config = dict(
    n_head=2,
    rope_fraction=1.0,
    bias='none',
    init='trunc',
    init_std_up=0.0315,
    init_std_down=0.019,
    optimizer='adamw',
    lr=0.00167,
    beta1=0.95,
    lr_head=0.0107,
    batch_tokens=131072,
    steps=4924,
    dataset='wikipedia_en',
)
MLP neurons of a small language model. Each row is named by its layer, matrix (down: output weights) and neuron, and shows model dimensions 128-255. Each number is 500 + 25 x the weight over its row's rms, rounded and kept within 0 to 999. Numbers have three digits each. A neuron's up and down rows have the sign that makes its largest values positive.
A block is one neuron, or neurons of one layer that tend to fire together. After each block is what it responds to, as a language model described it from the Wikipedia text at the highest values.

L8.down3:462463493484542486505577473505459485479498516516495461481477521485510502488463474530529489491512443479486520535481482475450499506544485511533482462558470489480506511532475491478561454494480495495481471501482510485506469478562496484495550506507499537498496501532487446497467511494504534516486484502472481538549511468519538473557504551535471516514459513475510488504537533492467520494459
L8.down205:541507533479505491470548536520466485488499489515510509510519528508493522554475504542475486501483498507471480494516491511455497458497509495517489508559497532453506474515516456536506498491532476490486466493498491518517482514486513471458505520498497513532519511481483497494476490459555508492504488533491511507550550505497504478566496515490508502499511453542494479509489528487482473526522
L8.down462:457522531499532489510602469507480505488525502492504524524540505479494471457514489496496514519523520505511450494492495498484516494504518470469471527515514483476498522474468483497466520508481501536505522516493515514537528485486480466496496506487491515523458502488475505512505519543501537525509506474489342559508497540518495485501496500612482509498459458503502463526493487488491515520540
L8.down603:533504550502511483477527479456497464517485519492496483526517520461508490488520467507496521488505501520509493488525533504477472545537480486512440509500501496481501503571530455533558504493482507462476498516500503497509480522514468552463509504487510541485548525472437471446545500470532480459512469507471499474488504524525498513528510533525512527482534514495499485498490504491493507479486
Adjective endings after articles

L7.down22:506440519518479494473508464509537525530517488496483469509530491461481542530511495505486487462448482525526548468510495514534466516487500506502490493487510512501522523524524492504457480501475471545479494447520501486519454547473512500506517490522497473504482492531515510491536492492513477496474500501477357483514495496498541473508524480497517507498480490516524505502503534496495450550495
L7.down35:473481497527485500512544486485504505523518497452486500497465478487481512479518500511530503475477523491469527554513493510514508495507544497492490510498455516527523503510512492522489493499456517485537488502513462480507478518530566508503560490462483479527479531493523516557456505502467502489485483510450442501499509514509517469446485495492504530483562480510479454489513495526508518481486
L7.down54:484514507461530534463476507458489482507482460498488477524475528509499479503551514466497524533502471471534545490495476504551523491544456479458465480500530501520512489489505507480495501527506468517492482479536506503530470471515476518507508489468467516500506525467520499514542525473488471513506477516481404532502509523482495526448509509538440496498499466516505481492538495475493526518522
L7.down264:494468490459483496459466482490511513441511489498503493515481461505487459505505518531480476497462477499487514532499512457494489514457517496522505499520500482466528523450501499491527475519493505538510521478469495485528474509562484470529489525521514460488484518519529548514528500470462471554467451495477479457526545452458482517554491517539542501491529507492544515545479503473511513482482
L7.down434:469481482490509454497385476523500465463439495455487515482496524496487489517539534492495492538477490503447545466509512510491479501543480487525500531496507524501537496485508478464467481545502497504483512503497524438477486478476504499538495498474475485538492462487535463498538552518517508454492525511520510489488502526487487490535482524452494480545487493512456523507556460492489494512485
L7.down493:513542483512489506521572454497485500526489515467511489495512519525523512508526531500527525526540538437553537518536498484518527494524509507469511543518493503473531503490505472485506481482512511512518499511483511501537505553533501489569489596514520510518470484493559483536502504532506506536488468502549504523479537546536496470467485499529481501477517479524492539514485511512487480494502
L7.down518:487538525515500509497476484537491491472489494518519484479490498437499547523476503504497467448449514484494492482528478483514490525514492494494571500491488484448515508521511522534498492484493519517481491454478529510506499532494492500493475517500519469490499499537535563523472535491510517505514493528516497483502456458516554479448537527518475509534514518524507472478469487550468477486492
L7.down545:525492508496523493502446465527526529520509460475479477496484489478508496470518483489509468521508475514466505541479454503478473452499495498471469501515463461489531479512549502461501516503517465506507508485523478504545475491474512520478501517456447474469504485518463512506525473492490507501508510515463334505475513488491476466457468503549473480514489493513514501501524516504483510514488
Word-completing subword pieces

L9.down196:513504510492498460501504501537494445502440506508508511511485529500516465458516457525491505516451529501505512531503491493501494524462508509485507521481547459478496502468545518494505539497528521456490471495501491472459510578456467494500494542477486474527487501503542475499521488517538451530549512527510486467479500488530511494483481509495561452503472487520492511505536517475500532457477
L9.down449:499517494475529504519522548492484524493510489507521495485460509515498459475490495482557511534488526534509445512519513535534501493498483512532520523458535514505540474474482472496463503507513487478477466484552477479533496506527491528544491516482483508517481500484519507486530485492453481492461502507513481480465508463533455517465515472515484523546486497517528526518480487511504507503511
Markdown table separator dashes

L7.down10:512496501532463485522485497515468500485542565499451534513490524494504467496470497496498486543489479519502521504465490487495515492528484513490487455504433450526469474475501465486476526463494513494509457533449484528482537528542536476456510510440508512483488506466545481562530495505489521507464517443469532523473513518503461478519530516532551516528520485533490512473520496504508443492493
L7.down76:521509476532512483521479488522509508494478463486463511470517505449477526553533480520512496543527525518508491527526521497524508471517510505459503526525527489529522504499527481505489490521512508471544515536517494514497482500483513509474457505491487455537471483446540516477484493517484522512506511539527349476505488543508498535526472451582497468482494482503510544506490489500538489514476
L7.down162:519552482517526485522578487514470491517491530505448493476482534500508529489514487473488513468522524495454493488503505522478469515535514529540509502493489549478491491511496506478507491519509498508515454471560463503489497499489529534487504513515503479492510488441490502544497514477492546512505519487479423473458452508484507497556498439544479533465517497487457493517495515475492527490466
L7.down202:512508497486483537531541504506498513516505492490471506492523543506478501535490487495521490488517535474504503509519482504508510501447505491468481476507514535520515483489550496477520495506503473508501500513520429497472489493486505509471544476493487512549449489487481452470519462510523469477517505483466524486519479471510502541532436479527483502493519459531517484500533486505459496499526
L7.down208:499529465475538487538541506493492493512495484443468486496458511505505480509463532534530517529495487508477518459552521488477540496489504563493533511506502503474504502515503492460457523557518481565488492477508518512539550520479510526537506478462498433485526472451484498525528473494490532526505530516490368505478495501517495526525495479480494511491460515493514535515509528504512442476493
L7.down344:487459495498469472477565496519469455507541494490498541451463490493466536501479515482507492471511538551516476500531520491510527463454523499519512525477505512548526524509490508495500481522470467509520497521483462500471522501468480481504558491465506503475467520462556457484487535466499533510513541491507437498443523502517502526481476513490494472495460473475474496544473512526487495511472
L7.down635:482468496500535500492475513527535524540509491494490507494480500481513515537481519502485497502487490518505500481471502459527518488494490496490551538494508529489481502466475514516460507538526512539477511495479487510518484500520512519482480489462482474442527513506484478472487484508507513514499516463483404512454458517458504534493507468527527521534514516497547496486436498481525522508483
L7.down682:474493497499508466537516487524485503493495456498518478515474530529506491526478504490475510445506469510520495445495546535550519541477538501524520476533526504490536473532479518514519477494480513493500488505493509481495519489462513499470515464536532489451479529465510466500444519499507553490517486535514530478506444484516480492548539479449505534487513501511485512511537468513495485512525
Plural noun completions

L7.down11:502511491548502472506524542477514554507518495517480460502496506503495513491471443495505460483497548535438497496478542525506490476497493496505514503529519526528480514509495463550512498498498475453504489519484516524521463517500506447527512490486502474555486486498505523518482483468490524467464485561522467507534480532512521532511519481442519533466503522496486506510499519504499523433519
L7.down17:467505499540488472482453481478510495489515539477506509522511508496505525503452519534479507508499486491541478525498482501515495461532516491483536557498518492487533526502450481501493525509503504522486492521499500512442496536485537433496505476477485495509519503470512508476457484536501519476511504502513620495564518464474476515529516480498507508499545459520489532501478477478500533517512
L7.down158:480492444485491508535460486487507501506510545473516496491502467486539507474512558476467493527541498486497464517512460515466496536529514470496543490486485476485458488458535510528461473448469497514473508506507487501492474480479506487528494474513489505545501487486526455497496509524494533537465501494527531521485513525482555488473491446498531502497510495504489497523482485514494458493491
L7.down240:455527500478455487510523446525525502497542504510523496462476506506467503485439502519450510510448469473486478500513469477484531521509487501489523508471527480472520522533501493496468481506491497513519511478518529491476491498484541514492511521507480529472478514506464484441482481470490477504457476511507439527522515483495492527512474481503544460496537527498492502532499482536506494574480
L7.down245:458530528488515493511444555513516544461492510503508492486520495508490494504524471522537452507470498470494495506525537486491496513520482504491465533518490494450500501535543494544506513497502519524478455522482483475498489499474491549525492468494520480503521558451496483530524518498526512472485521482513433529515485490494530534546434501479521515489528467485523505505509524524466520531497
L7.down497:499533483544481475500529515500482533489485452502506487545513508506497493503472449497471483474543525475487482520488487462525494507453488473473476505535457520456448515460507535497509528482503505470576511534467521479528519492495551534506471500464481501489524529494515523527520527512514512481455456497525551462505499498500491473528508481516548511493490494498484491500519530485469480499498
L7.down520:474481490518470524505545523514526530487504520523535505486493492485510465498512464492489537500505528469475511484498470482502517477495507492495472463524528512502458498525455505540538519530498509503497495462513499467505523512479513481490548503452483514465515542499479477530504461479511532507526502527523562491526518471567493483527574498512474483450515516507483547477518504478487540533453
L7.down656:532475517503493523543545501456494446491532498499495511546513484492525497484460468479519485485515485518475538531467497517489452493508500503494544533498508523484512552502519494492480531513513490482503536551480497477510503474548504490463553531482446518485542513497509491475495514487501517508508504500490522483503521447451487508516484494514507505451477477439575464551542438481472538462512
Table separator dashes

L8.down21:519514548510512513535548514516492522479491489516518493507476513482495520518512521529486508513474526523504517494525508492406476484496501480497497492540540480487492474479515519448483490498522519510538526483472486510539476514538504489513532521483498472504507501489543496540487523571480531530521512456473404527498498450545501497509488499507506492500476458513447497499531483468471516502506
L8.down203:535499477530519492534572470468537506526499539501515481534497468505510506511473513498481494467487443486524485523527490522505519501504502520461479455496459478542483492486501510463453458521550490511484486530531483487497494469496553478511491470544505476472457505458493496481480469518488527449523504523525434497511469455475494499452505481509502485477453516526496472490534499491458490533495
L8.down269:476484510487516500512560540498468501494489498482513498550498520483519538494471521500471498549507549534514512554461472474503499466483506493493478486503486458493475478537493496522472519515478495473481506534491470496486520485459493505446475561499517506472495523517501453514493483489522516459447523501482444491502535513546489486554488505553486511526518493473487522521531539479509509452511
L8.down588:507445512452477525507510512502483522539494510514528505507506528461520493529518488536510491516495500495527560501495483505507471497532487476469488473503474508485506504489518452513505477494532507515494537530483475511470513495458488508514501506492515516576485507498528501518508506451487499496539497523548469525528520524454510500527512488510515466543512470503510526512463474485565498561490
Abstract noun endings

L7.down12:543488511491512489507607502445538491482532484513438509476544485489443486516507499493494491462524508481517491451517467476450504525544538466466488440470505541466517533523561499501519485503500494499507500490514511525504507535466522475516495466529510498516503478518527485520516492476541496500490510545498462474501470461494528510494520499532517495474520472493476489486489553484496493536461
L7.down19:473510515493528512487559520488473479520497481446495558511473498503488510508538515515460484534500531477486521450540464495499515524517523454502510493545527470527549502490494503453518515487472500505460490466482484525563466499492506499507493509481497485497481478513491545510511521497466542485434463549506450470502490470507508510542473554515503483491517487534472466480527474476494508501490
L7.down26:516476488519467473465477513495516525497491481539468506505546504522540510490463474492471442505497514536503522490523472510519518461534479465503480433468486502505489509456494534507499474516540488498522507534493480494532467496517499541468472528523439490460466497505485473518493488528548448472485501527498477470509479537488511515500512485559486528496505498472529505547472515495499478537510
L7.down251:512495493508536468525633529502451519525522535486514474452509536500536531487491529501530480477503506515522516496492520501509462481487549462502496497535526524490505479500500516502514488521492539553468472489517513488469505531494472506537519511489536491486443511530515507504491524447495481517444503497533467481521523491517491476498459512557462500488457475516507502486486517510503506469515
L7.down263:476516522526485486486503545528501555535532547495485480484481495495497508536525525434500495502531516498496521530481499489494501500488493505471481501517469488551510518491557556518510479492478480470486506494480490485503522470512491487511534533471450514528517520474504526495524484474480510536466527492512479515518525463503510509482513510477486522508508488524491485508577563441546517508504
L7.down383:543483535517496517522538500524510497466514471499496484517523505506476489485464503493517454527523499523541503497455542525490504545486518528470451502524445458487508531513509483482477478446503501500492489463552515492529523494493514532466515480457511508462530526470467555470486498468550509503466501503487420518498478477502504537514440481460548512467514477502494493487505512480468479490538
L7.down534:497483521505502493483512515515519507498505498510457496543501483512496539485463472465563489543478534487559447528504503472494507506531468488491489510507537511508499479486474529495538464502482481501481495474475501540474516503514523521501488494489516497473488494487505481506481478480484499477487484493485398504502472512500518576493437506551516520492453478484498523469538499501481497515472
L7.down630:508535501490453480485494525530481506502507534483461503536514472568542503508496487512543461510486467515504513510490479507415538524543517514510505535506490531519481521519486494451554492488480546490533571488497498489482498487514503507483498489491481509519465512481460484526487516481499490518476540501519556516497475537512545534476489534554498496516511509507501492485495525505495525498533
Elided apostrophes in titles

L9.down332:477512509458493508547572483508475465500522465538503541497504515493548490515494475508502482493530429541493477485530526531530505546487475500485544489487444503475512524476487477497501499490515490559518512498457482485502520502490476519544466477544509532450504489481501454542525536516521470509520516510496438528480529541478507478507472489542516522462474476515496501502493507520496499498513
L9.down614:480503516526534512480447511458518524467492523491505484540503533457481507527534518481524490504498469522516484505500494537493556540552437499478529511528534509497482494523524487529495541539463483474489514496489474496479515538508458422469529480514501474523492478468497486469462501502462450478483519474518560483491482479535471514518484505494490481514512478522501498485469479512523475528480
Word-start consonant clusters

L8.down338:495527474496504510503525530487460459487513517529480471462506479497519478511477494475518508520452442526516451537451465479526485484510515503483513503521512487516507469517487520478503528566526498530467514502506430501474512524483500518499480506498497490517515504489497471524471463521533480506531473495542414489521524506521510494520486463536488480505490506448486457528527517527448494480565
L8.down477:468543477539495536535487515513516472507472469478472504541483508479536475473488496478495509535513460491499537483487523537480513470487518498491512536487465467513524513474513503491482462545525490526463485533539504479507520510495549508516523509482506517545498516483477512493571476500488475484520517500493461503461498502498467550490464506479491501481451478470523489482559502485501484529528
L8.down525:511514501519465488468524487517523479519490525518549497505490513520559475520422502548485546493517492518511522512539494524475505511542479484527478487544529509490488487479493477505523487467521501507445491518531483483476444474501494517512551498453503490444502517529476505476470514484519550525522494527456519535533465532480466499491482505515535518496426468514528489494540492535533511494510
L8.down574:440468479509473517501544483488518506511496461550543496460542493535491539483528497514502527465510519528476542482511477541522500459493494451523464512459483500521520516478488516497459506493499495461490515468497474491506511465516519551500501483456483475546552527518517520505472455467469494524472478541525531474482538502468506469472514493488531531496508487516490504502523500487511522490520
Markdown table separator dashes

L8.down30:480490526479453496474519493527473493501451458510500490517503470470467457522531518528483538522552485489496478489464522497509538501553530490503478508474493477507484455558454491527460529500486511517511514508478537520522484477485480467498507467498510512519494528485474537492499501465500518487485490474505479440537504531509512522505545457513476497540487485505489519481491486470488509475502
L8.down590:480485508509449460494563478497446515487478452522495501487477492525546533508504543486488500459525489498499509541479535490496485497524525489527509491518517508534512512516471497508493511490527550491455501524497480512455519514491529509555502519478499554530497504521505484449478521519495498489490505491540513466535505498514549498496515480516503484489485514490499496463508527478488520496505
L8.down619:466512528546499505473485486477456469496513507514488486497519517491543464488461474475528498495498503504500503517517516536513487494473483507492559493459538496476497481518475556475529509525473498529465484473511483473468487507476512463438491499542487541496494489546492514445528523480500508512520487490484487484522499505523466530520521537547491560539508461464473480508455505537469511476505
L8.down628:500500515508509509522596524499514496523520498472490530485529517518466512459477544490498520509512498498463508512526478521530501448485487479493494511489495529486527536503527469511505464510495486484479507461495485506492487505476488480557501555463472553493494509439514518530503529524507499528554487555509458485511495489487464508474494500445518514504508510461519508527568531502490528508540
Inside creative-work titles

L7.down41:508487494467493510500360495516496495506479503508503488511481500511509511500512483485509530482495496485498500497510513492490494524502517503496480504498493491486521514496512507494504471482500513495498499499494482517502484509486507487517497498502495524499509504506480478489494526460513497509471496508534776467509504515482486493488528514392490500502493525489493496509516515481500507521493
L7.down55:497510483529522502447389502529487499515486520492494522503466500507497508480510481491524501470483502509485473511517494521517471544510506516494461483473480532485504473500502493525540473503524493452521477473515487508470488487493502495488506530520495450467500523483488524522503513517481494498509517516509681501504499486519495518519520486418485501464532494495507473495508517536485496511502
L7.down222:508484470513480470510386515524509507521485507493480504502504509499485499524512513476500498504486498493514486514504506501540487495488475512498475481469517498505517489476484508484506497496526484495479527482521483512493509497495481503493478493508477482498488470494497501507512511488509515501520513512489744502503492514494484463502507512382483497515503508535499485497480527517511461499514
L7.down329:504474509469490483499379523453504514481516464528534462494512477456534460505498513495500511534518500533481507451499514494499484490475509514535497503432510505469461463504511501500509503515480529505510465536541467494525487457494506492522484483515562476490526507518528496482496520499484513465504513531523587494474513521482514506476528503469512507493516499525525520491469481496515483507494
L7.down416:485515481487500490471450500498537481515510529507517489535539510524457472479517497495490478454482488467474482518503506498507508453504553500500491513527489516472520488507488509514505457472526537459484523549452509464518495488522499505540483507535523498475472482455503500475477480487499487492481537503512640497466530486536522525510477510434482501536466493468498472489517525518480516492485
L7.down472:510476476504506498493377500505516502504482498479493505510505505497490530493493499490489498519510516493483489530497497509508492513507497506505458526488506505506496471477494515503475488508502496480498491523499498491507536513472508489466495496484513476477523513481486504483471489488486520508517478488533743477516497505517507507480502476342497498512499464510485506514498481505516505501471
L7.down475:509490468505496490505318472502493511497494487522511515518492544513502483521512508513480516480502471512508495515510494500494499524470489505486481491507476498500520488487501514489486484470510508500501499496512476502468512515477515507481501495501490481473511496526481527503521498490500495505483512489496755495500476496490520511525497498437475496497511518478535485503512498520487473535499
L7.down479:505544518501497472481380494473521511499451500519501498487524530542511509533453474524477484513529483517513500506505528496483502514524500485509509518499492488540503515508497515536511500488507488475527531516496469511474510509498516506489487491501527480505476491492496517487503513506521479513497500520503723510481527513497515513490528497402507537494485504475514535490545508495489478483498
Section heading start

L9.down88:486493486481519506486495495514553478513518484481480507469491503493510501474501511489529496494516475524470472520491532575512529490498486500461493496510518478476510512509536495426451498529527520509483464505519530484508534502468493492523521514494548532446527535465533476470550514537544468521441484501500449474489508484518495495480472481532465492450514485521482476492497486464481515484484
L9.down342:527504528517508540519525557471510580481490518475497478467519524489470500532453532518499519463490498488480504502520528526497504511512483513567502487501482517467518481553500541501478522519479483499504495516511509482534492481508507489483527483480549486492506493476515520490504502507459484531515484502493442528514506567464482445457530533498517543499509444531512520503509528504520483559467
Plural noun endings

L7.down63:507468514464520474541503556465509480491506490486486488537509477462543468505525485499462456522481484487476524476504478512492498500551501523522526505474482490489482487543528485496518467532462495502539508497490526485485517493518512465500521517505548504483531506508487502449474509486456503468465503502500427467508472461500560524473520482529509474498512514505511496516453495510486470548523
L7.down285:497486496484517503454524513489486512476555498486498487552474499466505487496517490495521497488506520512492482486480519499511518522485494490532489502502482520504500525477497497523451461509512508473519483512475502479537500527502512483501475489479489494504551525491502491498550452493520450463464460524499448521500506511471506531470481498563531534539512545466510544521530508465522487534463
L7.down373:496477537493520491520662518507499511500524461538506460489550507494476504509541501502494489488508514486537495492480507496480476493513492509508493482514525480474480519491484531515485491546483502482506497516479501446505519517492465488477470493486480463492491514500520506486489542517493512516479509546507312503507501510512502490494521477543508476475490495498504532489483459513509497456519
L7.down421:480518511487494492462540471512523479469506521502509508511492512484544513480515485550500497508503498493519519555525466450448488505549519474513517480516482521519494506500499504523478463507470483477552510502509475521517508515462536485519485503521519483478510506519519503494502514502497474516478450504502330503516540548522506510503495495509498492476522526486488488515495496512544519486462
L7.down468:503483485504510496482533485553499470482501507495527491508496526480534489494521467474467462495478522469490491462535463496503496469526489543488510512471473454556512510536485480506478519523475483514491538489486496531549476500528475530508489523560470467475505516501496513440517469536484483495518521477503430487432524533501462532467532495513464465485488458465507494454541529479466501436512
L7.down482:473484486480457498518486521497507512515490522460533509482471526515472520456507540505518476468507570511534457485471490490513485534449499518495516487473489475497463555519522509536502500509519535496510462475476525492524528525484494531495484527516497495485488503504503518520493476514496490469503503487491439499512483475507528491525529539506495564522472508538529479504496500501487456482520
L7.down599:466495530497484487518515482470484539518542486540529500487493529529481480468479498493533484507483486505511461477505509524538488489495504508535548503513483524522457487463497527506489581496475465517503491486541511500501523530499482496473470501558528541485483542505461492490501500484480529529534511510460554537522491489512459526501535525485496512542508463545486497547450504536507492504507
L7.down628:497514526526507528527566488513474545529507493498525472496487535469500491471522530502485506499513511468483532519531503488542510478509517504487496470486476476525471443497507510461515497512488527509479517519472512487536491483424493532476505463517485475536465534525498471480517513505491508496464458490492336525501519535514490493525511493499535487478491499548517485472545531506466499500533
Word-completing suffix pieces

L9.down149:481506503497493485506388469516499465501483515532474512512477501553486512509503474514544488491482494474525479514510482509522506549528502519500524532494474504522525502522476481527496480491511510477468524476471495478490493568474471486496487516470480515523486509514482518516499524485527512500492496499485710480503481512499473530477498530469480520495468461525506494483506514459492484510503
L9.down527:502490513498515496503423535500502507512491532495507483512446552483499483469478501478514508497476488512480504468474504521503482506476486509554516524484482542500520530492476538481498497478527453472476514533474471462527515520474502489515521498506491471531490486460516538526520513496516485543506508489509674470522495500496509509509498523417497478477491528517484532542507505463527511495512
Section heading start